Part of a small language model's weights.
Architecture: RMSNorm before each block, capped logits.
MLP neurons of a small language model. Each row is named by its layer, matrix (up: input weights) and neuron, and shows model dimensions 432-527. Each number is 500 + 25 x the weight over its row's rms, rounded and kept within 0 to 999. Numbers have three digits each.
Before each neuron's rows, "fires on" lists the tokens most often at its 100 highest values on Wikipedia text that the model never trained on.

fires on: "; ", "| ", ",", "01", ", ", "- "
L4.up785:496504508523538524548512505488491441504510497502498504542478469555503532495481543491455476491511525474532529474543509530498473531499493501482522561471500492465510526456522506549476536484525513494560548496459494476526495482442529500511533465514508490479516455484518496489445529485493486508

fires on: "the ", "in ", "The ", "of ", "it ", "| "
L4.up143:520498483438498476443519517530489508502508488479510480513528519498487582493522517528474498544506482485499506550503479479491534540488483507505512448515498507534511484508503492475500516468508521466473527477539470518468475486472525463445491485559499556494480496474467499504518513522494479495

fires on: "201", "202", "199", "200", "\n\n", "194"
L4.up2268:500541487507523495472557499492508520527484544525486482493486488485500507506471511484519524506491452514466521485507504556496442442462483522476485528516448463496536519492536488494478468498492468489569499482474515493512515518497473498501471534488469550495539537494516500515536515457523480488

fires on: "a ", "of ", "an ", "| ", "in "
L4.up2118:472485504538500491533526508523458492497510482504528509501485507463501495490479530464506479498513566531494557446472503494533482538486492519494478515490514520502517509482512484510467507513522543517541506543492460545472505515493481529519540476479533484483501473521532485486464469494524529499

fires on: "| ", "; ", "–", ") ", "."
L4.up1998:489471495503505523491504528488437510512513472496514488509475510484509515535474525519479491533496478493522503484497478513535478502495476500481495504506516499527479504486497521487503541498511503511483521506515491525513527508491470478471532542512479525552489494502506499484490474463505507490

fires on: "a ", "an ", "; ", ": ", "A ", "the "
L4.up2620:528498525490501535512517575513485497507513521495509510490516468495513462521494492517526519506532510500513506492533459473498486524465483490520489492486496528476489487525492498476535472568495488518517503511498473537533486473513534512501465492507518513516522511529518494486518496476532487525

fires on: "| ", "and ", "; ", ", ", "he "
L4.up516:524509481450488488461541544473481459517503487476515520521507531526478515496476513511509586523518504494488504489497510501466465456510492508418520545483458501497499497494517522500503477551523505449525481473510500517498482443509507474517506511545489485475521522486456471504509479476529507481

fires on: ", ", "-", "; ", "0", "of ", "a "
L4.up933:540514519470502486489489508528519518524500486522487459490504478496534490537509486536529531488517515483500496518483523523512477467506469480469467516498474484505503503478493455491476488532507499458478474477513484504497490517510556539496515497520519487543449527536493471528472501536497493468

fires on: "at ", "(", ": ", "a", "e", ", "
L4.up1469:516471507516496484520482455477493544478489539504472436490491506543450519504521524476525482513498515487484478503505469522522482519472546561510501514467471445478433534478532451496540486506523509490486528432492508500526518506453518504509538514511483524503496435541486522501520481484467500499

fires on: "the ", "was ", "one ", "is ", "s ", "a "
L4.up2350:517461506486505528519553521488457478507481493510503482481491474475505465500489465509541495479496465498486535505517486460490452486483502485494443446544426537496506557498512475471465530562493519488498524497527482519510544432533480491529487546537532533486511476518512513498553518456500478488

fires on: "| ", "the ", "of ", ": ", "to "
L4.up2812:518517473494497505542549461486479485548493478494480485475459523476480510472473509479502451504504473485491474498501514469474424528524516478461480458481505502494459511482474495491462530482495524467509517485464519488489514531490512537505512479507495486476486522534495494470449538467518496535

fires on: ". ", "January ", "September ", "through ", "in ", ") "
L4.up873:518494543511493484459522469490494523551528513511458471508473500507554512526522537476498572496506473488483469477496491476471535539522506492456537494478488513503499488479495520469498530502515529481482526503493494474499436448485552515479442526538491545467502534503479508483509536514477489515

fires on: "=== ", "==", "===", "== ", "(", "\n"
L4.up1451:460498501502440475482480495521530498555497571532504491522511487522523462453547474526538533488465501468521453475502514495507484445510520527494498490528500538535515483514516502528510541548484475518489498513509514536516461544487553510506477540535516467524477467466482499509501499493500497499

fires on: "197", "202", "201", "198", "er"
L4.up475:544524517521544514504525545491529452500509512497473491464460487496469482464527509476527480469486481523549537494521528497496470436504514487459460523496445476477475526505530518492453471521496490501490505525530507478504448503465467479518539505498493535548497475522498518462531528521508515514

fires on: "a ", "In ", "===", "in ", ", "
L4.up2693:508484518534505527502506502512486498474495461512466483444510513519574502456486494471476489489528547500501551481471480505531500470489515479510471513481515501497503518547486513487500506523517553529532540524500496499495547524475469498528514536465514470474488504522514508494464472478470532470

fires on: "| ", "time ", "s ", "- "
L4.up474:520452496482524503532469537500481520558518505496560503503468515498501515512499523516506447490468524489510524497492465485472500486483497492510489492480474507499529481483562494513445480478511505482526503500535467517480508512541503441510481499494520517516495472473530515508503502462498538485

fires on: "; ", "| ", "to "
L4.up1367:507484488429461477495516425479479535523518469477470451526475505498528498539540498548460476479504496476517477519498505507477482508497487500461493473493511488493490506538489527503492510516474501455467554423504484468478479517500504496532495471572452530492496526479458502489501486494507451516

fires on: ", ", "in ", "and ", "within ", "of "
L4.up2232:452500455532513486499499494421464519503498537535461506525489529501489530508517464505520521544526527469496464461483458524475498485513528525513445478551523519495510494555518512517488468538501540489485523471476490503472530471457455459505547481493487535485548484554481484520509520447459536521

fires on: ", ", ": ", "ab", ") ", ". "
L4.up2470:497473501455481498482498468517495499493499535544486433515483524480517504536491509488498516516508509462511469502520508498509472510482497505486538491510514480519465487456472463525538511480506501458483476427518477489521516472469521501503476513541495552494471547483481466508435492473498504499

fires on: "| ", "its ", "singles", "1"
L4.up1294:497493475470535532499480488496493507476548470501496505508499468566501484494487497513477570545525533519486489511477516503475511495545457481476517532540508504536519508525475503486496473522504491497488540478514502517501520489559485498437493506484512493507498480523481492524464478488514543478

fires on: "| ", "; ", "j"
L4.up609:487462499505505487514503536505540529478525523543514501483441458467534518474502505525537486511470497472530538513500488498463506560491543518516530474459501485540474514497517496502459506502445512516500555520529445472472526463498493486463481484524500500511489486503511497492459496542516509492

fires on: "by ", "\n", "| ", ": ", "at ", "with "
L4.up300:476514511537464525456493513472505498489542551478488504487485514484499498471526492499494481478466479466549510484511504497547513508483539460484513545502493512531473506509528454544481514485478515493463545515479512498492506484518532451493502467552511493521495518492472449557460528484499555522

fires on: "| ", "; "
L4.up698:486503503511498531513474529494452488503502463494473519502516484517487514485489549512479467567462480497494521479472498493487521512494486459493539520493478511486500510502495501492489478500506491449538496494491494477493526476478505499511474542515484503538501460495513453493462485478484507529

fires on: ", ", "from ", "', ", "and ", "of ", "against "
L4.up922:480487465493517487499488518438472495547496513493497517524472539468498485521485505520502487516506476491523482509464482536517503546514464496489533534497502481504509456496538490534502472529479560450509534524477513462488446471450489505503492501539490540481525481487491460549472511505532543525

fires on: "in ", "-", ", ", "for ", "the ", "; "
L4.up638:528500522555530480500454462501512524508477482505489473465483487517507451547469499494502505473542470484526488520473516526485519495494497517505470518487507521523470499458460478503491550514514506548487544442512442491516478525475574506509479477493503491514483481513494505513514518499467502452

fires on: "| ", "–", "- ", "\n", "by ", "⁄"
L4.up1809:476484520507495521498498510506513525475484556482534554460492489521464542498504476535508533487448499501487510467482516507500504517498473503457501506477483491539510536483476475511482485505504538508519484458506472517520494519492523509513467469523480471511462404499492533500447504547467489471

fires on: ", ", "where ", "but ", "as ", "(", "But "
L4.up1763:501520477497527496475570466502493538487484541480457499503506519467492504504497492532523506514525524490469479507534495480482522545523504540492502436503452465497516489526490511547578485542494490500478517509560446485516493488482537478506466529477546500475492507581484515506504493489473510506

fires on: "for ", "with ", "| ", "===", "to ", "over "
L4.up30:491517518512491501484515525506479527477510553476526491466495492467516487486505498530532506545475516504508533478486530530527511516508525483495505512456488459504488539533509464521450501532457461532525525491478518526473537486520507463494516546517513504486450468535522484517481453544487498447

fires on: "of ", "from ", "in ", "for ", "by ", "= "
L4.up586:497530524471505514495484552512495482532488517503519526534469530509514485506486517538489456493457470461529499493484488497528483500500483527439479497503488493513500491530523479490433432496531477485493483513519509478523515473467517426507496523538490565511512458505490509490523526494499533539

fires on: ": ", "–", "January ", ", "
L4.up1377:465512508508469497497527484497478526490524486497516514511513494513526495542544470475497511538543483500503566487479517472515471518502463493495470508518435490484512516476516498485472503498516537492537507496508482488535514471484524542481480534468518533481506493512491491491471510492525488486

fires on: "to ", "from ", "; ", "-", "the ", "through "
L4.up1852:528488485489498506487507503471456525489502502477520461521422499516495500535490496517509471519554516489493508516464506434496474530528464491442512456500491502494477474493482491495465498505513566505526550506487469463504493507496503489487500467521508530480505468530464538485498471490551531509

fires on: ", ", "201", "200", "199", "and "
L4.up51:528533501450506486485509513510500477519527468483523503493482486501528508477518513518482479508515497497502515518543511510502494486496499527494529536487504478514528459493477503474506489504533504470522484560490499523501507484474499456488498513527509486456530521539467497521521448514518528470

fires on: "-", "\n", "–", "match "
L4.up2672:511484527467515568508474489513478543524504527486514489497537519504497522527482497512493508515502532526440520472521507512519512538473459507471545528487500474537531514498489475464490442484533500470553489499477495486486514510515549537527470523479508475476503493516485510508424497545468473504

fires on: "| ", "of ", "–", "/ "
L4.up366:464493498513461488487486524526430508516492494481540512465471516493476547487479496497518524548506480492488547450501473430525498491514516462490513524471510513516539520549519490526533495527459511466569524464484514485512499518473523498474493471512487482486510469504504534456489476498487466485

fires on: "- ", "–", ": ", "; ", "); ", "by"
L4.up110:488514505520544509512534539468474482553530506499481528515513489541518507499538525486511474517472531511481532463504485434486497457479479519409454472489458507488506482446522498488489464461504521486562513474486522546526485503483510522470463557490488523437499496459491513510480481462512451487

fires on: "by ", "- ", "(", ": "
L4.up434:499510479471459484485506557525488491563507543514502489503477499489491491512533481455513486498464525472482524458495487484496470468475478512455531507508523498544486496520469513495469475508524512517546495497520517513494534487480518480526472549519516504501530478453497497483477489463442495499

fires on: "of ", "the ", ". ", "with ", "on ", "-"
L4.up479:481481515476469486480503484453519495526517487545536487484488510486507473519508466458499507508516493523490442527487491484525521487496526486433456524515503479504492541473499487527532482514502506429474506516496509450488481494497485480503522545553483517502476492518477494514451492486506511505

fires on: "\n  ", "\n", ": ", "on ", "\n\n", "| "
L4.up151:507510514481432458466483506526504488520504505461500457485495524463471513469507521485520515502454519481511506494483502498479498484519511511505487496520512477527472506499555501519519484525526501499499488497534482529520533533501489523509494516516544527542505470473495500518461516488450515536

fires on: "of ", "to ", "-", "through ", "== ", "==="
L4.up1884:503510465484474477482554482472492488535498487536487516500466515518496499473508489485469533479513483489491482519508534475507501444518523539435511538506477503514509530511503464521490537520472538515496494486495528483493477467471545479490480540541487498498519527474445527502508522502501495482

fires on: "the ", "(", "in ", "a ", ", "
L4.up2691:480485518515510507487513490464506492490484519496486470491500500499480536478541482506497489548489512475514539515537505503505504539490510542534472452528515476494491505506488481515540484504539508497439509492482455477506524463503484507498508501467497523492533490527463521517468468477449456505

fires on: ".", ") ", ". ", "anc", "es"
L4.up1434:496505494463519495476507515485531516542508502552504455531452476515486476540497540460532454467511488521471515529527472529498526512473510495456513486480487479498483532478520483499495518513475502495493477479496465497519488457494508534469478523524485519500545518487491511461517473543477468504

fires on: "al", "–", "as", "or", "-"
L4.up1400:472529536460468535510486537525524516539495537511502472487527486483519453534571475477483523494494486558487496495498480514507503551521497499464558492479483518511466534514510470463477473475498492506479530524463485492481465484458511506512468557447502537460522506499479541485517503519461486472

fires on: "the ", "January ", "a ", "70", ".", "October "
L4.up2320:536480490487485526479507481543490532508520461508475459511518485480515466496504517512504490525496505494500541521560550504492465502447504482484456457509504552470511503468493481499493517497518523481490537475497494489497484472482504492509477509503513525472478531487510515529492496489483499520

fires on: "\n", "at ", "with ", "on ", "upon "
L4.up2604:496537486498449475509508504436433507491521520490496511480515506465492506474477497502525518524451548511477495502510505511541494498454532491455473520525548511518480517533533490521477511508467515502492514488509540527569483506481468526483519467522486491489526470467509498504496529510462554519

fires on: "no ", "===", "- ", "a ", "| ", "An "
L4.up2846:493474537493482498513466540495515474542509499512516452457511507481515495515503522465546495523470486490542549507478535502537491485475438477516483550498478479535523488502512517509468491498529478531509530557442460496543508506524472447479511503523525495509515455520508484518518466478497507501

fires on: "to ", "-", "of ", "other ", "the "
L4.up805:540515502475506479509528475479493476520479515514556526479509494517516484513515427547558551478514491513479491498471512477454455511529533508472472499519505514521536507500500500482472513519511511460472492485508526500466483580540534528516527513525490456502476522531497507535486507514478517517